{"n_layer": 8, "head_dim": 64, "vocab_size": 21080, "activation": "swiglu", "positions": "learned+rope", "attn_scale": 0.125, "bias": "none", "init_std_qkv": 0.0165, "init_std_down": 0.00253, "warmup_steps": 200, "decay_fraction": 0.572, "decay_shape": "linear", "doc_mask": true, "train_tokens": 582700000, "dataset": "wikipedia_en"}
MLP neurons of a small language model. Each row is named by its layer, matrix (gate and up: input weights; down: output weights) and neuron, and shows model dimensions 480-575. Each number is 200 + 40 x the weight over its row's rms, rounded and kept within 0 to 999. A neuron's up and down rows have the sign that makes its largest values positive.
Before each neuron's rows, "fires on" lists the tokens most often at its 100 highest values on Wikipedia text that the model never trained on.

fires on: " to", " \"", ",", " Rand", "–"
L5.gate1106,130,156,148,194,196,211,222,165,303,151,179,261,182,209,194,209,235,257,229,239,152,127,194,165,165,130,163,284,243,223,244,239,218,179,138,223,235,165,222,191,234,142,227,125,166,185,49,183,203,231,211,179,149,197,243,219,201,167,207,255,152,119,240,213,196,245,294,204,235,171,232,233,236,188,168,196,156,170,195,223,242,148,231,218,192,240,133,159,202,190,186,238,227,217,201,258
L5.up1106,203,208,231,267,180,223,142,215,204,144,180,148,187,218,206,221,223,156,218,161,132,236,155,250,163,155,173,184,221,255,193,221,290,282,81,207,274,207,119,183,246,259,228,191,166,271,304,209,258,253,185,190,222,190,186,178,218,204,238,222,209,236,270,178,188,161,167,138,243,187,106,196,115,166,145,225,184,172,172,260,234,193,176,210,165,217,187,205,167,261,266,218,213,206,169,245
L5.down1106,232,178,187,178,190,110,195,269,122,290,244,179,143,210,232,184,221,272,235,140,213,274,151,238,197,178,220,267,235,299,220,195,212,182,189,247,192,148,165,234,178,187,194,210,191,219,170,172,133,201,214,241,152,138,201,221,127,214,205,210,194,207,201,193,219,184,128,211,167,260,169,161,125,219,185,185,97,157,173,205,204,216,198,198,270,132,156,125,233,171,227,155,224,218,210,194

fires on: " and", " as"
L5.gate411,221,169,241,190,155,148,234,199,175,174,218,224,195,178,233,199,158,131,244,195,212,221,161,199,202,231,242,146,126,243,174,141,202,157,201,256,201,237,248,210,187,165,167,253,183,233,230,152,159,138,226,138,155,236,171,208,165,169,209,129,153,174,143,185,277,192,281,213,214,181,169,185,208,88,209,206,250,168,223,199,178,222,240,260,211,177,138,185,236,185,185,233,231,227,151,227
L5.up411,205,220,124,195,209,214,250,223,173,232,213,159,195,223,178,193,224,167,190,211,147,201,233,176,238,177,247,194,276,224,251,235,194,234,189,192,216,148,220,214,111,183,242,194,223,249,176,240,163,191,183,189,180,216,222,155,136,192,230,137,190,188,212,206,194,180,193,135,241,254,194,245,207,190,210,203,220,250,128,164,221,168,245,156,183,215,205,253,201,151,244,173,198,211,147,146
L5.down411,215,198,230,180,182,193,198,198,135,131,199,253,212,212,168,187,170,232,195,201,243,152,225,183,213,265,253,242,240,241,202,298,225,180,216,225,246,162,207,162,183,108,207,199,239,160,212,191,251,220,184,186,288,176,230,171,152,159,173,174,172,203,211,175,154,150,132,203,126,158,201,224,241,211,169,209,198,242,128,222,165,254,186,229,79,147,258,160,158,152,249,122,173,172,270,187

fires on: " as", " in", " As", ",", " For", " In"
L5.gate504,230,155,211,177,207,110,203,237,171,223,118,240,154,160,156,179,168,169,291,212,267,221,185,263,241,199,164,232,208,211,203,141,293,220,199,145,147,222,188,214,181,140,148,237,158,275,238,172,229,238,262,106,185,236,225,136,184,175,209,153,103,235,214,202,145,239,206,135,148,199,152,225,133,217,213,207,174,178,177,226,203,205,214,185,172,162,183,172,126,222,315,198,320,218,232,215
L5.up504,223,178,197,213,209,185,148,239,193,125,160,208,191,217,242,275,262,178,209,206,159,186,175,233,136,278,199,190,170,224,202,216,259,205,176,165,149,245,174,198,191,155,171,215,222,194,277,179,131,187,255,190,222,225,180,163,197,188,255,189,125,219,167,150,163,181,200,159,212,173,109,189,233,167,212,250,100,148,149,201,173,156,189,183,225,177,167,216,193,210,243,148,192,214,212,297
L5.down504,212,193,254,189,139,134,229,260,207,252,178,203,162,148,242,278,204,237,125,160,189,172,211,117,247,231,169,160,178,143,235,167,235,169,165,223,272,221,195,241,184,185,219,202,185,188,187,274,223,178,146,223,142,199,175,192,217,235,160,183,201,199,221,188,219,166,212,238,231,208,158,230,92,168,240,217,192,175,246,235,205,206,168,218,132,217,194,70,174,187,175,144,191,129,231,171

fires on: " as", " but", " in", " a", " |"
L5.gate2005,225,246,196,227,160,188,222,239,150,270,157,224,222,113,165,170,200,216,250,153,181,228,240,179,258,187,215,173,105,192,217,197,243,191,327,192,203,197,140,143,166,215,265,258,170,205,178,155,200,202,182,162,197,219,159,183,110,192,232,226,186,253,254,165,210,193,207,158,278,209,201,180,269,161,237,156,131,160,188,198,200,213,286,295,150,233,183,195,155,196,221,166,232,179,220,197
L5.up2005,238,279,170,209,229,161,215,166,237,215,271,181,223,236,246,210,179,270,214,97,204,164,224,257,167,172,197,137,263,208,181,181,190,234,237,133,255,234,199,94,237,163,188,235,177,209,175,259,203,187,214,253,210,193,225,222,161,214,166,154,187,254,181,220,216,139,182,210,244,147,165,234,185,190,165,190,115,262,182,208,273,217,217,200,221,222,249,214,218,272,219,222,206,184,291,247
L5.down2005,178,186,176,247,195,168,292,185,228,215,147,108,185,212,205,204,128,245,218,269,224,136,175,187,256,173,182,146,216,180,246,237,206,122,219,231,133,174,121,206,201,180,144,193,112,222,198,128,222,172,180,198,214,228,200,191,217,213,158,223,101,208,257,214,190,216,260,254,79,234,180,277,204,219,212,185,202,150,145,237,229,186,184,233,189,204,184,177,227,192,226,243,163,161,209,209

fires on: " T", " W", ".S", "W", "w", " th"
L5.gate611,121,179,247,167,177,233,75,140,172,188,162,182,167,213,139,186,209,218,200,195,152,152,187,273,126,239,284,211,166,220,222,214,189,199,234,185,204,193,164,208,217,234,137,202,120,205,159,183,153,211,170,180,129,178,168,251,161,185,286,178,230,243,162,181,203,195,269,172,208,181,237,175,193,140,190,211,141,297,192,324,226,202,223,213,124,234,229,287,211,240,219,279,146,163,214,202
L5.up611,163,212,150,151,177,241,186,185,163,234,170,219,153,254,164,180,195,157,232,263,242,152,218,188,243,165,157,152,177,190,263,226,138,213,229,181,193,236,220,177,202,221,194,239,213,169,181,148,251,243,210,181,222,191,247,134,186,111,199,213,213,219,175,191,162,209,253,178,139,191,242,184,181,202,219,113,163,168,227,270,150,169,151,117,144,148,221,205,174,133,123,255,209,211,167,191
L5.down611,171,203,193,171,172,246,143,213,209,196,183,121,191,287,181,248,191,204,199,216,208,220,268,216,252,133,160,213,243,265,170,134,181,213,214,212,251,232,243,154,130,174,214,184,166,217,223,231,156,240,256,197,191,280,237,190,247,169,249,184,204,197,133,195,201,188,197,178,183,278,242,196,223,183,231,209,208,265,224,216,146,186,214,166,228,113,218,192,184,101,184,261,202,258,200,107

fires on: " in", " |", ","
L5.gate2014,209,233,206,189,227,237,214,220,207,128,197,187,253,194,165,149,228,113,186,205,250,209,184,186,169,218,170,195,86,226,130,169,266,224,192,158,180,191,234,157,246,178,175,197,151,202,232,199,237,187,156,214,158,174,239,175,181,193,198,289,271,249,127,245,297,129,245,162,125,164,229,213,185,235,157,260,177,196,247,250,165,197,193,170,293,200,147,276,183,91,225,211,221,189,157,187
L5.up2014,174,197,245,235,220,154,228,218,122,242,175,208,243,243,195,151,232,162,244,197,285,150,214,209,222,208,170,196,177,186,252,233,251,219,255,144,191,176,229,191,188,193,213,202,158,231,169,181,166,237,184,109,195,231,244,244,142,123,208,270,201,229,255,205,204,184,181,150,201,221,205,190,190,235,139,218,180,165,284,211,168,235,185,174,238,233,226,170,262,222,146,237,269,157,147,247
L5.down2014,165,233,182,127,166,250,217,187,233,181,194,212,146,165,267,176,188,105,268,157,193,179,171,214,152,236,189,140,168,207,180,217,100,222,199,209,160,185,191,44,187,260,142,79,213,168,274,207,240,164,153,170,211,221,248,173,237,255,183,238,186,246,117,221,223,236,148,217,135,236,205,194,233,206,98,235,235,146,126,171,214,252,160,191,191,153,204,268,134,184,160,226,191,237,202,151

fires on: " and", ",", " as", " on"
L5.gate1747,216,190,140,199,261,204,232,182,244,285,216,215,281,160,210,199,255,260,151,207,122,132,214,173,202,228,197,230,137,195,194,172,193,228,164,227,232,121,236,200,176,187,167,163,261,221,228,213,154,277,246,136,225,227,245,205,109,269,308,152,201,164,159,167,170,210,227,263,228,248,89,242,106,210,268,196,241,154,197,305,176,153,224,173,162,251,134,238,227,162,174,162,162,211,225,156
L5.up1747,283,168,178,160,145,105,215,196,181,247,177,174,264,151,184,260,214,139,186,190,168,137,217,179,173,204,265,240,151,222,259,181,171,280,249,202,177,177,186,223,183,241,248,197,201,216,195,215,194,199,239,147,166,195,266,214,236,235,309,177,214,193,174,219,177,198,175,244,156,187,191,226,157,240,229,130,249,214,232,300,153,202,242,162,111,305,156,202,154,235,165,203,242,174,231,235
L5.down1747,173,206,200,234,205,204,225,214,196,172,203,164,138,183,199,212,236,189,148,206,237,176,222,263,158,192,183,174,226,190,179,179,147,216,224,170,222,168,273,147,204,203,222,237,176,228,208,130,204,263,177,191,162,205,250,187,238,239,156,174,206,161,189,192,86,166,204,170,183,167,183,145,180,158,245,188,135,215,204,216,262,190,116,247,228,190,213,216,216,162,163,234,263,152,249,210

fires on: ".", "\"", " to", " \""
L5.gate194,128,168,168,180,193,237,198,155,186,165,181,252,143,199,199,185,113,195,256,148,212,162,139,207,269,148,208,153,286,244,208,191,187,250,181,211,215,180,182,233,154,216,269,225,227,274,187,138,162,169,190,201,176,207,245,274,181,219,223,155,120,177,179,292,271,273,269,175,255,204,203,189,188,245,229,177,206,242,144,182,263,207,209,214,238,165,216,181,201,197,128,155,247,232,180,226
L5.up194,273,191,301,191,177,252,182,199,214,248,190,227,200,129,204,188,239,166,226,172,168,172,168,250,173,149,264,174,253,182,254,232,220,222,153,209,142,199,197,149,193,194,170,172,162,317,201,192,192,204,257,192,180,213,158,217,219,185,104,269,155,136,173,199,247,187,206,210,157,227,185,202,179,207,215,170,146,225,187,152,171,231,248,151,230,206,157,235,176,216,210,150,209,198,164,247
L5.down194,209,191,165,251,191,267,135,271,164,191,220,270,154,123,213,227,186,259,242,254,206,180,213,195,200,204,207,222,107,196,191,155,235,246,186,228,189,219,145,230,264,193,232,201,190,221,215,269,210,135,206,196,159,218,222,181,175,156,182,269,272,269,230,112,213,227,177,184,162,173,149,154,181,219,222,166,193,182,227,139,179,257,217,194,217,138,204,242,191,202,250,138,241,198,233,176

fires on: " in", " on", " joined", " |", " married", " left"
L5.gate1965,193,233,258,195,176,176,204,125,146,219,192,204,205,153,279,173,254,234,190,169,215,194,195,223,258,230,238,187,188,214,205,265,179,251,194,117,169,219,179,201,188,280,161,188,139,145,203,160,206,194,125,174,183,190,211,260,212,196,205,182,184,121,252,151,192,223,197,213,162,182,193,205,195,194,215,222,237,152,190,100,208,208,196,234,191,239,151,227,247,197,224,289,144,211,205,238
L5.up1965,280,209,123,186,187,271,163,159,216,200,192,194,270,121,182,195,169,190,165,180,204,164,181,133,146,235,201,211,218,231,186,172,132,237,221,197,140,164,186,187,211,162,246,150,193,132,219,220,247,265,230,207,154,160,199,213,235,125,189,143,208,242,101,123,160,275,221,272,266,201,223,180,193,141,91,170,217,246,286,237,184,242,189,142,219,189,189,196,206,186,220,180,194,241,303,175
L5.down1965,153,186,226,306,240,149,257,193,189,191,169,235,224,185,185,205,179,225,186,182,203,229,180,235,163,208,195,227,192,208,119,244,200,167,205,196,139,170,140,180,239,144,163,203,200,274,235,222,249,197,265,250,203,262,155,276,180,160,218,182,131,213,217,272,201,151,126,201,224,214,216,229,221,240,200,184,249,282,140,192,179,143,127,214,242,188,150,237,184,230,219,208,169,197,210,155

fires on: " in", " on", " |"
L5.gate1025,234,256,173,201,183,248,294,178,142,133,198,180,180,284,172,243,166,244,196,242,212,141,228,191,233,217,244,177,155,238,224,198,238,127,171,224,199,179,127,109,199,173,150,226,187,180,206,194,212,168,177,163,237,202,191,131,116,185,173,115,169,248,275,198,158,222,162,214,261,189,231,219,251,151,198,240,145,200,198,227,173,279,197,271,207,244,245,177,160,268,194,232,183,219,155,241
L5.up1025,196,127,163,199,249,205,246,181,181,177,197,223,187,217,195,183,189,180,247,182,199,205,206,212,270,214,174,173,251,243,241,153,171,187,222,260,228,201,184,203,280,152,122,239,188,207,286,148,161,212,175,242,198,162,189,180,201,169,211,230,213,201,257,169,167,170,171,193,262,199,182,267,217,130,195,155,272,275,244,214,168,227,175,288,185,219,181,169,248,193,183,170,271,161,159,206
L5.down1025,169,170,155,229,179,212,192,223,215,243,166,138,152,224,144,167,193,197,242,179,226,210,167,256,227,110,215,239,183,221,218,168,231,113,193,150,203,194,245,213,171,185,140,245,194,175,207,156,243,156,201,118,231,282,252,229,138,222,175,173,198,289,197,203,172,202,94,127,241,206,266,192,151,168,210,161,194,190,165,130,185,216,183,276,226,197,245,212,133,227,195,186,162,158,211,229

fires on: ",", " (", " |", " ", "."
L5.gate731,263,248,237,254,206,187,158,239,207,270,175,162,222,87,146,266,250,190,240,141,139,195,110,192,198,342,228,158,202,215,185,135,151,190,215,203,228,285,185,155,244,214,223,206,180,244,194,170,162,229,246,183,247,224,287,175,130,180,108,139,164,189,188,106,264,238,163,228,234,194,139,222,248,158,214,202,186,287,239,243,211,170,178,159,179,162,214,173,218,196,196,238,241,257,174,204
L5.up731,187,169,212,232,223,172,180,264,247,135,206,199,232,218,206,171,290,193,290,219,159,196,173,142,199,250,230,184,228,176,218,140,231,197,229,183,171,162,229,167,246,206,248,261,163,184,194,190,179,221,174,290,216,259,213,161,201,213,188,175,154,221,73,232,219,173,177,244,256,181,146,214,162,231,202,182,206,226,206,249,202,163,241,220,122,188,197,197,136,220,224,188,184,211,229,217
L5.down731,227,117,105,194,188,151,253,200,125,106,182,165,231,225,184,199,197,191,220,166,224,206,192,132,207,210,212,223,207,196,249,247,157,130,180,176,205,179,210,216,200,193,188,186,156,240,261,174,198,210,149,286,185,205,222,239,198,226,200,170,155,198,173,201,216,147,229,90,242,181,163,193,97,209,197,253,173,198,125,251,152,197,322,159,164,232,190,211,212,199,227,201,140,188,249,175

fires on: " in", " at", ",", " of"
L5.gate1231,197,168,153,176,266,253,204,178,245,180,205,138,210,218,248,189,213,184,217,178,275,283,217,245,212,250,257,167,239,157,224,215,191,265,303,211,241,193,213,174,227,210,189,217,247,193,142,180,229,180,181,201,223,218,212,221,187,151,166,204,197,171,226,249,113,196,223,87,173,224,154,144,202,286,275,208,168,107,224,209,205,160,228,208,161,232,192,210,214,116,209,230,279,160,163,240
L5.up1231,158,119,229,203,217,211,186,204,182,191,166,168,265,206,203,189,248,141,233,172,250,236,233,239,141,203,157,176,183,146,156,204,229,180,197,154,209,200,234,151,185,197,138,224,158,152,260,177,264,227,183,163,171,121,217,178,162,206,128,172,178,138,230,257,182,181,337,247,178,185,186,126,210,191,183,213,116,218,258,158,188,223,222,214,195,167,173,205,200,209,170,177,138,220,196,189
L5.down1231,211,192,252,210,166,186,135,167,201,171,195,193,176,254,160,166,187,160,195,209,125,150,235,199,87,208,154,166,170,125,165,186,192,277,204,170,243,138,210,138,233,168,233,119,173,198,241,193,211,187,228,225,236,185,158,274,211,186,206,198,179,203,201,237,221,145,260,222,252,296,196,166,128,146,194,134,195,124,141,190,199,209,149,225,179,214,141,200,179,154,177,241,181,240,204,246

fires on: " of", " to", " –", ",", " named", " on"
L5.gate655,201,229,158,175,225,241,110,186,212,237,230,156,185,181,166,250,224,219,126,210,152,178,258,199,178,291,233,137,236,138,180,182,167,169,234,131,212,224,149,209,186,187,146,165,163,218,209,167,169,203,228,142,193,208,195,189,160,143,213,215,254,194,198,146,204,218,195,180,190,184,70,171,219,186,167,176,283,156,195,237,183,243,182,159,238,127,178,173,147,165,210,148,241,198,183,214
L5.up655,142,194,165,205,188,193,246,203,152,275,183,161,129,211,193,169,150,98,199,215,225,183,189,226,160,213,183,176,280,148,169,196,307,279,151,187,203,219,205,251,235,192,194,181,182,224,196,204,197,221,211,161,184,228,193,262,177,157,195,173,240,189,221,260,233,182,203,245,248,202,175,252,156,183,167,145,231,162,178,152,198,181,210,186,162,189,139,205,188,183,235,219,203,169,202,113
L5.down655,128,172,229,230,191,256,156,180,174,200,229,219,189,260,212,199,212,189,233,235,197,225,166,193,155,189,183,211,250,143,250,135,177,183,154,265,165,229,261,211,155,201,160,260,222,212,215,231,263,165,202,209,188,152,276,203,158,205,159,220,205,182,246,172,126,160,172,170,146,184,209,154,64,198,244,211,258,169,204,144,184,150,193,227,179,196,288,166,229,159,165,195,200,149,165,142

fires on: " \"", " as", " to", " for", " of", ","
L5.gate1992,220,236,187,196,233,165,244,104,246,215,190,216,193,277,243,233,168,209,186,134,186,270,281,225,221,209,289,213,187,128,168,193,168,224,162,186,231,243,144,140,229,225,161,165,186,142,245,175,152,174,182,147,244,248,246,233,246,295,170,177,203,158,235,137,178,173,186,173,214,258,240,177,115,104,217,200,169,206,158,218,215,303,239,169,192,213,182,142,195,180,162,216,179,143,182,141
L5.up1992,201,179,264,250,166,175,186,167,207,292,192,153,284,260,234,148,200,170,228,255,220,200,238,199,192,168,182,214,201,244,254,249,210,162,127,184,242,171,263,168,243,223,203,135,239,204,210,140,182,167,165,110,164,228,179,213,186,194,195,137,170,223,203,181,206,182,176,196,161,143,155,178,264,174,232,204,183,193,236,180,221,193,257,164,229,159,246,246,150,173,208,146,242,171,169,163
L5.down1992,162,277,228,235,121,183,248,152,161,270,216,163,146,176,241,138,238,191,206,215,191,202,209,196,231,144,125,151,181,203,208,217,197,172,240,187,219,221,204,203,247,155,166,168,176,171,276,220,235,198,222,226,220,167,219,274,228,170,147,185,231,187,160,166,216,259,180,226,247,252,243,163,0,110,183,221,231,147,187,194,179,124,218,171,214,139,158,219,218,156,160,235,224,218,203,159

fires on: ",", " -", "-", " and", " ;"
L5.gate1941,177,214,168,199,222,216,176,177,150,284,169,223,159,234,173,200,181,163,184,217,170,166,264,174,189,229,264,163,130,165,167,194,110,250,94,184,199,158,149,246,130,205,158,153,178,257,240,173,99,175,237,235,137,288,242,233,225,185,192,294,163,230,180,256,161,194,228,226,131,177,215,192,175,217,227,163,212,179,214,131,225,199,164,161,244,235,169,246,232,131,239,227,211,149,223,174
L5.up1941,203,175,127,167,167,146,252,204,187,195,296,164,202,191,168,175,262,118,158,149,182,206,205,191,193,175,163,183,251,155,134,222,198,190,178,229,201,163,200,231,249,161,151,218,228,164,195,253,195,235,172,113,189,191,211,216,201,188,166,150,211,158,260,213,149,191,197,226,194,200,194,276,183,171,216,236,195,214,178,184,181,200,179,211,150,192,173,248,223,241,217,224,163,269,153,144
L5.down1941,270,160,252,186,237,220,181,182,213,220,187,174,256,214,185,190,174,230,192,262,210,150,271,164,164,216,174,247,198,150,241,216,184,244,246,230,278,159,226,230,164,219,152,168,204,180,171,218,174,187,136,278,237,181,183,173,167,194,221,246,219,131,261,194,199,172,280,211,180,217,210,182,201,171,240,124,191,204,183,273,264,136,132,217,181,147,215,244,265,211,282,207,181,193,192,193

fires on: " its", "'s", " their", " Its", "'", " band's"
L5.gate1730,261,195,117,227,193,229,164,234,161,216,158,230,201,198,201,155,191,142,199,276,138,191,257,226,246,221,255,178,191,207,308,225,206,142,257,180,163,215,233,222,222,195,224,185,189,180,107,217,104,172,196,131,225,198,256,155,195,120,244,156,203,186,158,230,217,187,175,171,205,181,185,202,255,190,150,225,248,221,189,214,244,213,157,228,227,240,184,260,268,146,244,213,207,278,219,210
L5.up1730,265,145,216,178,236,200,187,212,182,219,135,203,218,176,256,204,190,209,236,210,189,208,237,269,216,251,213,292,207,174,117,267,185,191,175,118,169,191,183,176,178,280,182,200,137,241,142,203,209,228,160,162,250,254,194,280,225,147,175,237,168,168,104,257,268,180,163,256,166,188,250,169,225,268,211,202,129,243,154,222,222,282,229,197,201,248,230,113,188,198,230,181,257,167,190,244
L5.down1730,149,236,201,189,126,139,237,241,166,105,241,171,167,184,169,186,253,212,206,233,197,125,216,296,136,150,244,293,157,146,176,248,146,224,207,157,240,255,227,135,169,229,163,231,167,164,239,234,169,238,211,188,223,200,193,202,161,148,151,276,282,194,160,80,195,245,131,266,188,202,167,139,200,328,211,275,138,220,195,219,185,159,184,173,234,248,172,218,178,272,149,191,217,172,181,232

fires on: " and", ",", " its"
L5.gate1079,244,145,156,143,235,163,207,244,278,85,176,203,254,206,170,203,236,184,187,180,177,95,239,214,178,170,226,224,136,213,199,180,165,216,232,212,181,221,199,297,231,204,233,164,187,166,177,212,204,140,213,189,184,267,202,180,218,150,211,237,174,214,144,228,235,136,166,198,259,198,164,204,265,141,190,202,275,169,179,195,264,227,172,219,255,203,88,261,270,199,228,246,209,219,198,150
L5.up1079,196,261,166,178,132,250,230,243,118,187,110,215,256,247,247,160,234,185,241,185,184,160,227,215,205,133,212,231,190,219,196,235,144,187,176,210,188,170,112,212,201,127,246,269,203,220,179,194,148,210,265,204,278,205,202,193,161,143,250,228,227,216,153,262,219,188,137,225,167,213,227,218,243,238,164,190,136,169,187,230,178,209,161,178,232,229,180,203,165,201,152,254,185,162,186,163
L5.down1079,199,223,311,210,195,236,183,157,135,198,272,142,209,179,197,215,241,145,229,163,272,249,124,215,234,246,168,221,213,173,238,203,224,241,241,190,186,203,186,124,189,261,251,204,201,197,220,199,237,296,218,183,195,205,209,180,177,199,257,185,172,225,195,243,214,192,256,257,178,137,222,183,275,263,180,195,145,257,245,245,241,178,226,131,211,200,236,183,169,235,210,170,208,226,236,212

fires on: ",", " (", " ", " and", " |"
L5.gate884,229,126,169,196,163,147,173,209,212,191,187,269,192,162,148,179,186,205,199,164,205,144,194,185,210,225,244,166,168,223,251,178,240,206,209,164,238,231,170,153,156,183,199,204,226,226,190,270,221,127,144,180,126,179,172,228,229,113,226,191,188,192,263,252,171,274,261,241,192,273,173,222,188,131,172,166,225,104,222,199,213,135,186,170,195,171,202,211,231,186,211,238,219,180,203,187
L5.up884,262,167,219,209,155,221,207,167,192,151,192,210,191,166,187,230,245,145,223,231,170,192,193,174,241,159,165,165,159,224,255,225,255,233,182,250,196,281,173,204,234,283,205,162,204,213,120,233,144,161,318,237,113,196,216,213,174,109,192,196,117,272,218,254,125,241,132,194,238,219,179,219,255,77,191,231,226,171,194,170,265,145,200,239,271,207,240,249,157,143,219,249,178,145,120,181
L5.down884,172,150,165,128,156,255,192,165,198,229,177,115,231,251,120,181,181,243,159,263,181,156,177,164,230,238,201,215,183,237,177,258,225,200,219,207,292,226,207,201,246,211,228,183,192,214,156,178,141,237,267,133,216,171,223,179,146,170,199,185,140,278,241,217,109,242,172,221,242,155,260,186,32,214,145,175,124,157,235,191,212,175,165,272,271,256,193,194,229,138,241,181,249,203,210,61

fires on: " of", "od", " to", "um", " out"
L5.gate71,167,304,212,141,206,170,160,138,197,284,236,231,221,141,219,210,132,211,161,228,232,207,230,247,217,189,200,237,232,208,150,190,199,170,204,180,243,278,194,236,199,231,113,245,214,224,188,245,208,191,242,296,198,212,170,215,160,134,153,217,232,216,182,175,180,249,168,181,150,242,194,208,315,164,170,150,255,175,174,190,238,228,241,282,192,194,139,274,160,163,164,220,156,199,253,167
L5.up71,191,296,237,192,171,175,178,207,225,178,199,165,189,198,203,240,220,162,175,184,182,251,248,183,222,110,177,206,205,260,190,201,251,205,203,150,182,233,225,240,180,156,156,138,194,207,178,265,226,156,245,262,191,182,127,216,164,209,227,201,268,247,228,229,203,203,160,171,190,176,139,207,312,181,167,182,182,229,201,184,208,174,233,202,195,202,121,219,164,195,332,231,249,177,251,170
L5.down71,236,229,213,200,214,172,162,206,177,223,140,151,225,316,210,218,272,187,171,202,244,226,286,156,199,248,127,254,142,204,231,202,201,174,161,252,236,198,260,232,196,250,257,213,229,178,192,299,219,234,185,172,187,149,163,235,131,196,198,185,237,227,163,218,141,135,230,172,175,228,208,220,175,302,186,253,225,251,216,189,172,209,257,151,235,171,215,229,261,217,186,170,234,144,222,243

fires on: ",", " |", "am", "p"
L5.gate2020,238,180,232,199,248,159,200,206,205,174,139,238,157,190,239,234,208,243,220,166,246,177,205,162,268,190,174,207,151,250,196,231,214,251,190,241,212,173,207,219,218,210,260,237,130,199,246,129,165,237,171,149,246,237,184,225,228,232,207,221,245,217,194,238,201,153,267,177,159,172,144,210,206,300,233,253,237,236,191,197,195,242,231,224,180,208,194,159,257,206,133,197,228,178,264,213
L5.up2020,190,121,203,230,165,213,248,201,207,160,163,222,126,274,220,269,164,216,155,205,183,220,171,240,244,196,153,186,182,95,172,204,175,228,200,176,293,240,173,163,238,316,192,215,236,192,231,216,263,244,185,211,180,215,210,159,183,249,233,201,173,238,197,193,145,213,275,168,146,228,172,202,224,233,173,196,194,220,189,276,217,247,209,118,147,240,159,211,207,254,233,263,176,190,167,213
L5.down2020,220,257,208,149,194,218,225,247,231,203,225,153,249,132,151,208,218,199,130,167,252,180,195,254,165,158,196,130,195,163,265,151,200,246,204,211,243,237,110,277,159,183,205,225,138,219,152,269,154,227,180,193,239,287,119,191,184,181,185,236,178,149,245,253,229,160,167,144,164,189,152,316,176,300,272,163,235,150,187,198,227,204,202,143,212,253,213,166,220,242,189,197,220,246,223,104

fires on: " in", "In", " |", " In", " the", " ("
L5.gate1298,233,207,162,264,185,251,242,235,139,204,207,192,229,119,268,130,189,170,185,130,236,151,107,227,245,157,156,180,165,180,196,209,153,163,215,173,188,223,254,217,162,207,172,195,190,229,232,144,221,176,228,223,223,229,149,235,168,176,200,192,198,204,262,116,207,192,210,202,226,195,209,239,246,165,182,191,173,227,195,201,209,163,205,168,180,176,223,158,204,177,144,217,278,225,228,166
L5.up1298,229,231,193,227,222,191,214,191,229,175,182,214,208,178,183,155,175,195,256,156,214,150,142,169,224,185,188,171,114,125,216,237,221,218,225,148,237,208,253,139,166,205,234,197,227,251,273,186,257,231,170,140,216,210,248,201,157,230,179,174,215,211,183,234,235,229,185,193,251,153,185,211,156,237,148,192,179,177,185,129,199,165,220,131,196,187,160,246,112,231,204,276,283,161,167,190
L5.down1298,199,181,243,138,275,265,256,218,178,233,191,234,153,203,196,153,243,229,190,247,192,175,189,189,174,174,161,169,183,139,191,232,157,200,262,133,200,262,126,238,198,222,268,156,222,206,145,204,161,202,274,222,276,193,197,186,240,231,252,268,190,198,228,205,214,180,220,216,190,245,201,190,185,188,215,224,229,212,172,266,280,216,219,163,187,222,193,270,224,143,209,187,175,160,145,164

fires on: ",", " –", " |", " -", "with", "',"
L5.gate1279,130,224,118,221,219,206,189,171,226,249,216,210,140,125,135,203,232,226,167,259,203,242,228,193,127,275,181,147,202,158,179,124,205,241,113,190,201,221,230,263,242,161,166,215,169,185,202,144,178,97,255,215,167,185,232,278,183,198,160,186,277,216,232,164,192,209,186,227,211,144,179,181,203,137,225,255,228,144,233,190,267,186,134,231,223,225,263,175,135,167,154,243,215,207,166,78
L5.up1279,238,171,235,182,202,148,150,152,210,169,231,177,110,134,241,186,171,175,108,207,233,210,243,240,216,303,233,191,208,188,167,181,180,154,223,163,195,227,216,249,190,178,268,231,198,266,209,177,196,145,166,242,201,172,247,232,200,187,109,239,224,235,177,167,186,256,176,145,269,171,126,240,152,178,184,221,169,107,217,242,174,165,135,268,200,172,160,221,187,154,178,179,205,179,233,234
L5.down1279,238,195,166,213,237,203,187,138,136,183,162,208,162,259,157,180,225,186,258,212,195,219,194,196,270,191,219,191,228,198,195,162,183,202,207,253,220,163,206,229,242,200,205,193,169,147,216,249,241,191,212,243,196,224,262,173,119,211,238,191,174,167,282,208,172,201,260,256,228,181,197,190,47,167,191,184,201,178,98,174,205,163,204,139,223,234,212,235,251,244,238,143,249,222,219,191